Weights of a small GPT-style language model, trained from scratch on English Wikipedia: 9.46M parameters.
MLP neurons of a small language model. Each row is named by its layer, matrix (gate and up: input weights) and neuron, and shows model dimensions 96-191. Each number is 128 + 32 x the weight over its row's rms, rounded and kept within 0 to 255. A neuron's up and down rows have the sign that makes its largest values positive.
After each neuron's rows, "fires on" lists the tokens most often at its 100 highest values on Wikipedia text that the model never trained on. A number after a token or word is its count.

L6.gate398 [108  85 150 109 140 114 124 102 149  63 133 142 126 120 130 144 138 148 120 136 141 148  81 156  84 139 118 170 121 124 142  85 131 145  78 164 113 118 126 130 112 125 130  95 107 131 108 130 111  91 104 104  93  65 116 100 112 113 146 156 131  91 106  95 162 120 137 118 152 152  87 119 171 129 150  88  97 169  95 179 162 142 160 184 161 111  76  91 150 103 146 155 189 110 111 232]
L6.up398 [120  55  87 109 130  88 135  84 151 129 156 106  92  77 132 101 140 129  59 159  83 102 168  88 108 115 162 168  66 132 133 142 221 119 131  92 190 109 149 181 101 107  99 108 138 136 106 114 152 131  98 182  91 112 153 150 204 104 164 110 116 111 154 156 160 101 151 153 131 135 147  65 170 126 123 123 132 150 183 115 109 142 144  99 130 100  75 138 129 153 169 143 117 180 107 136]
fires on: " L" 23, "h" 20, " Ex" 6, " Ph" 6, " Mo" 6

L6.gate566 [135 139 136 151  62 111 161 141 106 192  84  93 136  79 147 163  49  85 173  63 147 103 129 113 115 144 140 117 117 154 123 164 108 148 167 123  83 157 167  99  72 185 114 196 118 190 152  84 107 158 103  80 108 107 121 122  93  88 121 127 155 101 174 106 105 132  98 174 135 136 103 191  85 156 141 186 104 139  36 119  96 158 133 158 156  73 124  72 148  78 140 159 132 156 138  96]
L6.up566 [144 181 116 127 109  87 115 101 100 125 102 130 116 144 133 175 127  72 117 134  76 119 136  96 148 117 122  91 111 117 113 159 117 152 145 119  57 119 124 147  76 145  92 181 150 178 118 115 138  99  96 131 144 118 189 116 159 144  97 139 174  58 169  95 115 111 131 153  99  86 169 162 123 110 119 142 133 122  77 139 160 193 128 117 141 120  86 109 182 121 152 156  89 146 162 130]
fires on: "B" 32, "b" 12, "W" 11, "G" 7, "D" 6, " B" 5

L2.gate595 [137 164 127 101 122  94  97 113 119 101  86  90  92 146 164 165 105 136 113  92 120  89 155 119 143 127  76 156 149  85  64 137 126 176 146 131 106  65 137 146 135 136 202 115 104 123 126 104 117 161 123  96 145 133  82 119 167 125 118 170 194  75 122 112 122  82 117 123 123 183 120 119 113 102 170 105 146 165  96 115  35 133 194  93 151 178  95 120  97 146 185 118 112 139 147 113]
L2.up595 [ 95 110 106 127 114 101 113 113 178 122  87 116  64 139 153  96 100 159 112 124  98 133  91 144 129 147 118 127 116 143  63  74 168 164 113 165  91  79 148 116  81 124 190  93 131 103 147 108 152 160 134 133 163  90  77 121 147 125  96 147 140 161 105 101 149 103 152 140 111 185 179 166  96 100 139 147 128 164 118 126  67 113 141 176 102 140 113 119 115 187 170 147 132 129 166 131]
fires on: "ur" 54, " gr" 13, " Gr" 10, "en" 6, "ou" 5

L2.gate168 [180 108  90 121  72 139 110 163  99 113 178 145 170 135  87 148 102  83 153 110 186 158 134 102 144 140 145 109 156 134 131 115 210 127 163 168 141 153  66 170  84 157 179 137 114 112 184 125 147 100 110 119 158 107 140 189 153 124 160 135 113 106 138 156 156 109 125  77 126 100 122 111 177 153 115  73 120 125  83 104  83 102 133 186  59 104 137 188 114 120  76 113 108 105 135 139]
L2.up168 [139 129 183 180 104 150 161 128 109 160 153 131 177 146 109 142 182  81 156  97  88 145 161  56 168 124  93 128 191  71  64 160 143 158 114 221 138  77  74 157 117 138 155 103 124 145 131 147 101  91  91  64 131 150 156 174 164  49 121 161 119 111 154 130  69 110 131 125 169  63 118 114 165 162 127 189 149 175 109 155 137 134 119 150 119  99 101 181 155 176 110 122 115 121 124 135]
fires on: "le" 49, "et" 23, "int" 8

L2.gate755 [ 85 139 140 120 105 149 156  75 152  45 124 103 204 121 150 148  47 100 156 175 201 161 177 110 104 149  43  87 135  92 101  91 152  98  84 101  98  91 130 128 155 157 165  95 123 156 123 144 181 140 131 171  98 119 117 118 115 109 150  53  96 189 135  52 147 175 143 122  96 125 126  74 127 142 155 133 144 107  77 112 124 161 103 155 134 148 110  92 101 176 150 153 161 155 188  95]
L2.up755 [188 164 177 129 137 190  96 144 141 124 159 100 142 119 143 157  94 113 162 208 161 146 138 144  82 132  92 119 154 122 123 123 143 141  62 116 138 100 107  72 132 128 142 106 156 178  53 145 193 109  82 138 139 147 172 135 119  55 112 166 149 113 174 110 144  72 165 133 119 112 130 150 140 155 155 130  64 112 112 136 137 117 139 144 135 151 123  72 171 127 109 135 106 125 184 150]
fires on: "ary" 17, "ters" 15, "her" 11, "ah" 10, "ars" 7, "ine" 5

L6.gate463 [182 133 148 123 136 173 146 135 139 152 172 146 117  89 166 151 107 203 128  90 151 146 146 133 159 157 132 175 174 149 161  89 144 118 107 116 114 117 124 114 210 151 123  87  90 137 104 158 150 100 152 118 116  92 133 121 116  49 138 141 123 149 171  58 153 163 143 118 142 126 118  48 108  94 138 106 126 180 117 115  86  96 121  54 120 116 146 123 132 125 167 110 100  96 147 109]
L6.up463 [199 124 118 146 112 119 104 161 167 141 149 165 152 144 159  97 112  82 143 119 135  98 153 141 151 119 161 110 134 149 175 172  91  97 133 144 118 142 118 160 138 141 123 174 124 142  76 151 117 171  93 182  96 200 146 109 123  69 154 232 111 105  74 121 163 166 175 135 155 153 140 180  96 139 128  57 185 102 123 102 177  96 120  82 146 143 100 109 154 137 200 114 158 117 146 122]
fires on: " v" 51, "y" 6, " (" 5, " p" 5

L2.gate6 [ 77  95 147 123 145 144 140 118 172 197 125 164 100 156  93 165 158 164  93 164  89 122 182 168 140  97 123 125 175  88 162 141 186 138 176 119 147 129 112 143  82 126 132 134 130  92 113  71  96  88 145 104 128 161 124 165 121 113 180 143 127 170 123 166 145 202 121  96 152 196 100 144 156 135 187 112  97 148 125  92 149 118  97 148 107  93 123 113 136 177 115  97 136 147 132 162]
L2.up6 [ 89 153 109 163  97  97 128 136 126 118 165 196  80 176 104 146 145 116 109 133 148 104 167 154 171  88 147 127 192 111 180 133 151 162 188 130 136 181 151 163 116  71 147 109 128 118  91 117  81  73 142 118 100 157 127 162 124 109 218 158 114 132 108 118 134 208 133 130 190 220 147 162 140 110 155  97 105 172 100 129 158 138 128 131 140 132 106 150 137 163 113 123 160 109 122 150]
fires on: ".\n\n" 89

L2.gate428 [120 152  58  82 139 119 122 123  92 125 130 115 177  82  87 175 120 125 134  82 161  95 151 162 147 159 147 218 105  80 156 174 126 133 177 108  56 138  99 114  71 147 102  59 126 112 132  73 129 115 100 147 166 125  94 145 132 121 192 117 156  42 131 126  95 184  93 145 138 126 157 128  85 163 136 150 100  80  54 130 186 113  99  76 173 135  87  93 129 125 134 139 121 142 101 151]
L2.up428 [124  91 103 140 113 131 160 107  89 176 101 137 149 102 116 140 100 110  88 122 150 125  79 133 150 109 143 145 142 126 166 135 161 159 159 113  76 139 122 151 120 147 130 112 139 153 146 190  76 113 188 104 116 163 141  77 139 130 127 211 138  33 143 175  93 123  79 142 173 107 118 117 162 116 118 183  58 103 177 149  56 149 125 101 164 135  86  95 138  82  91  99 194 145 171 138]
fires on: "yl" 14, "es" 13, "ann" 11, "ake" 10, "oin" 9

L2.gate59 [148 168 137 110 126 102 169 119 168 135 190 112  93 133 125 104  65  99 129 166 111 153 119 125 123 178 167 157  81 134 168  99 139  96  95 154 166  91 131 123  89 128  94 168 111  91  74 141 167 116 147  65 109 120 131 118  90 116 120 120 108  71 121 159 196 188 146 147 153 103 135 148 189 124  67 155 145 109 150 113 153 121 114  68  70 115 157  97  74 110 121  82 157 154  97 123]
L2.up59 [123 130 135 109 120  97 127 142 116 175 148  80 139 132 153 101  75 108 153 196  91 113 126  97 104 145 133 151  99 108 152  95 122  36 145 108 115 168 103  84 145 146 154 140  47 115 128 113 135 109 168  77 184 147 141 134 125 138 142 167 141 131 115 123 159 184 121  94 111 152  95 147 113 137 123 120  83 121 147 115 111 119  73 164  95 137 149  91 121  87  85 110 122 117 196  89]
fires on: "ul" 81, "ater" 6, "it" 4

L2.gate746 [178 169  98 129  97 182 146 154 156 124 123 143  87 171  74  96 123  98 115 196 147 171 108 143  68 138 169 166 159  97 102 108 174 124  68 104 148 152 142 122 168 114 129 134 142  58  92 187 115 116  92 103 109 147  95 123 108  93 136  73 121  67  83  97 156  93 145  92  76 177 129 119 109  76  94 162 140 109 156 111 118 108 106 113 158 154 108  98 130 102 166 130 117 195 104 117]
L2.up746 [ 88 164  67  97 147  85 162 141 123 146  73  97  96 178 129  97 102 159 139 167  71 133 238 152 100 159 108 130  63 132 114  72 104 202 108  76 122 113 114 140 167  96 120 123  90 116  80 128 173 139 135 174 127 192 112  54 111  96 155 105 130  94 122 128  71 178 123 166 137 126 154 116 116  80 148 166 137 109 184 176 132 133 132 138  87  60 128 113 130 114 148 117 143 175 116 116]
fires on: "_{" 18, "us" 12, "il" 8, "it" 6, "ood" 5, "art" 4

L6.gate79 [122 166  97 138 154  64 153 112 147 122 114 148 113  70 126 161  90 157 171 143 109 142  98 105 111 153 128 156  42 134 152  68 134 105 130 101  82  79 143 158 119 169 166  82 100 114 145 130 129  98 168 167 111 113 144 100 120 155  94 134 158 127 158 108 137 123 128 150  87 140 137 213 119 113 162 131 118 150 103 134  99  86 202 164  80 137 103 101  95  63 127 156 124 113  51  94]
L6.up79 [107 143 113 197 152 122 126  41 105 189 177 173 121 122 116 138 128 172 134 111 153 180 108 112 139 196 105 134  82  99 154 128 104 165 120 111  54 150 125 116 181 165 169 126 151  91 146 115 148 127 147 125 132 102 150 116  87 136  76 119 135 128 105  82 159 128  96  88 128 151  97 171 128  82 117 161 135 121 134  72 126  78 114 145 125 122 130 110 143  99 151 111 180 102  99 141]
fires on: "," 69, " and" 31

L6.gate13 [171 108 160 118 148 160 158 129 129 128  75 146 154 192 144 166 130 148 111 138 161 143 117 145 147 157 159 159  77 129 176 120 102 107 130 141 122  93 132 135 149 131 117  99 121 121 134 163 169  95 180 154  87  85 152 159 116  89 165 161 179 116 105  89 174 175 151  95 153 138 150 169 115  77 162 171 130 164 130 178 153 106 129 123 169 159  76 117  89  85 164 148 146 208  76 115]
L6.up13 [123 106 120 112 123  91 108 102  93 144 171 139  71 109  83 186 138 193 154 112 125 150  37 128 162 128 116 101 120 116 108 125  85 119 114 124 119 146 148 131 151 159 113  73  61 187  96  80 129 123  97 125 173  77 142 173 142 114 123 145 166 144 187 137 156 136 173 112  63 141 142 142 134 180  81 114 117  90 135  72 124 104 175  83 103 108 105 128 165 131 153 131 162 126 107 169]
fires on: "," 57, "\"," 11, " (" 10, " and" 6, ")," 4, " with" 4

L2.gate221 [ 92 106 154 166 197 148  88 156 207 141 180 173 138 133 128 121 127 149 121 140 115 112  79 164 112 144 140 128 107  55 101 128 101 204 168 142 114  89 125 120 130 112 112 189  98 113 106 136 125 113 170 104 118 138  89 104 137 156 192 102  59  81 130 109 112 191 168 182 131 150  99 155 145 124 216 145 153 141  72 169  58 134 113 166 149 124 139 116 149 149 119 120 109 141 107 122]
L2.up221 [124 185 148 108 149 147 113 135 146 169  93 186 127 106 127  94 147 123 153 109 134 110  71 132 169 159  80  84 158 146 125  94 169 132 132 156  89  92 140 124  97 122  85 114  98 143  90 125 140  98 164 134 133 153 115 128 148 156 154 133 141 110 152 150 111 192 204 131 155 128 134 147 200  89 135 172 157 128 100 142  90 133  95 107  73 192 103  65 135 196  91 123 114 123 103 127]
fires on: ".\n\n" 68, "." 26

L6.gate764 [146 158 177 108 147 182 115  78 125 140 127  75 113 109 160 116 211 144 142 108 161  83 135 162 109  68 154 176  52  91 156 131 135 172  91 120 175 149 137 183 157 132  79 128 128 122 167  88 148 104 129 146  88 120  61 102 149  63 124 119 101 161 147 140 176 110  82 182 161 152 113  99 102  92 106  59 104 162  90 115  92 104 126 171  91 134 119 128 145 149  76 138  93 112 154  76]
L6.up764 [110 134 166 103 149 141 128 100 112 128 153  61  95 102 158 122 144 145 107  73 144 130  86 182 153 122  95 126  65 132 137 145 126 131  78 131 114 150 111 171 134  96  67 123 124 139 142 114 178 149 137  93 102 218  81 183 114  61 181 128 121 153 108 119 137 133 107 191 200 188 118 106 116 132  93 120 180  90 168  90 147 110 163 150  68 159  95  94 146 116 152  73 134  56 111  83]
fires on: " (" 60, " \"" 27, "r" 4

L6.gate48 [ 88 138  57 212  74 137 166 123 153  86 123 125 120 124 185 114 135 151 166 127 155 137 111 132 136 127 104  97 158 140 165 116 144 148 142 155 102 165 143 128  98 118 115 137 158 151  95 109 107 152  84 143 101 154 147 161 159  98 127 166 147  86 126  64 225 119 157 135 156 140 150 151 113  93 139 224 124 112 148 163 168 117 172 114 167 135 133 112 154 123 170 107 156 157 103  84]
L6.up48 [ 88 164 149 177 160 173 158 113 115 107 123 109 142 152 177 181 146 107 129 134  91 104 147 173  73 188 142 103 187 149 110 164 143 229 141 110 111 129 152 200  61 133 151  65 137 111  58 125 110 132 111  76 125 126 132 127 103 169 140 114 143 131 156  89 123 130 138 139 137 166 110 173 102 154 104 141 107 125 126 110 143 164 183 120 134 108 101 149  82 113 140 173 154 132 154 122]
fires on: " H" 18, " K" 16, " B" 14, "b" 5, " Bl" 4, "K" 4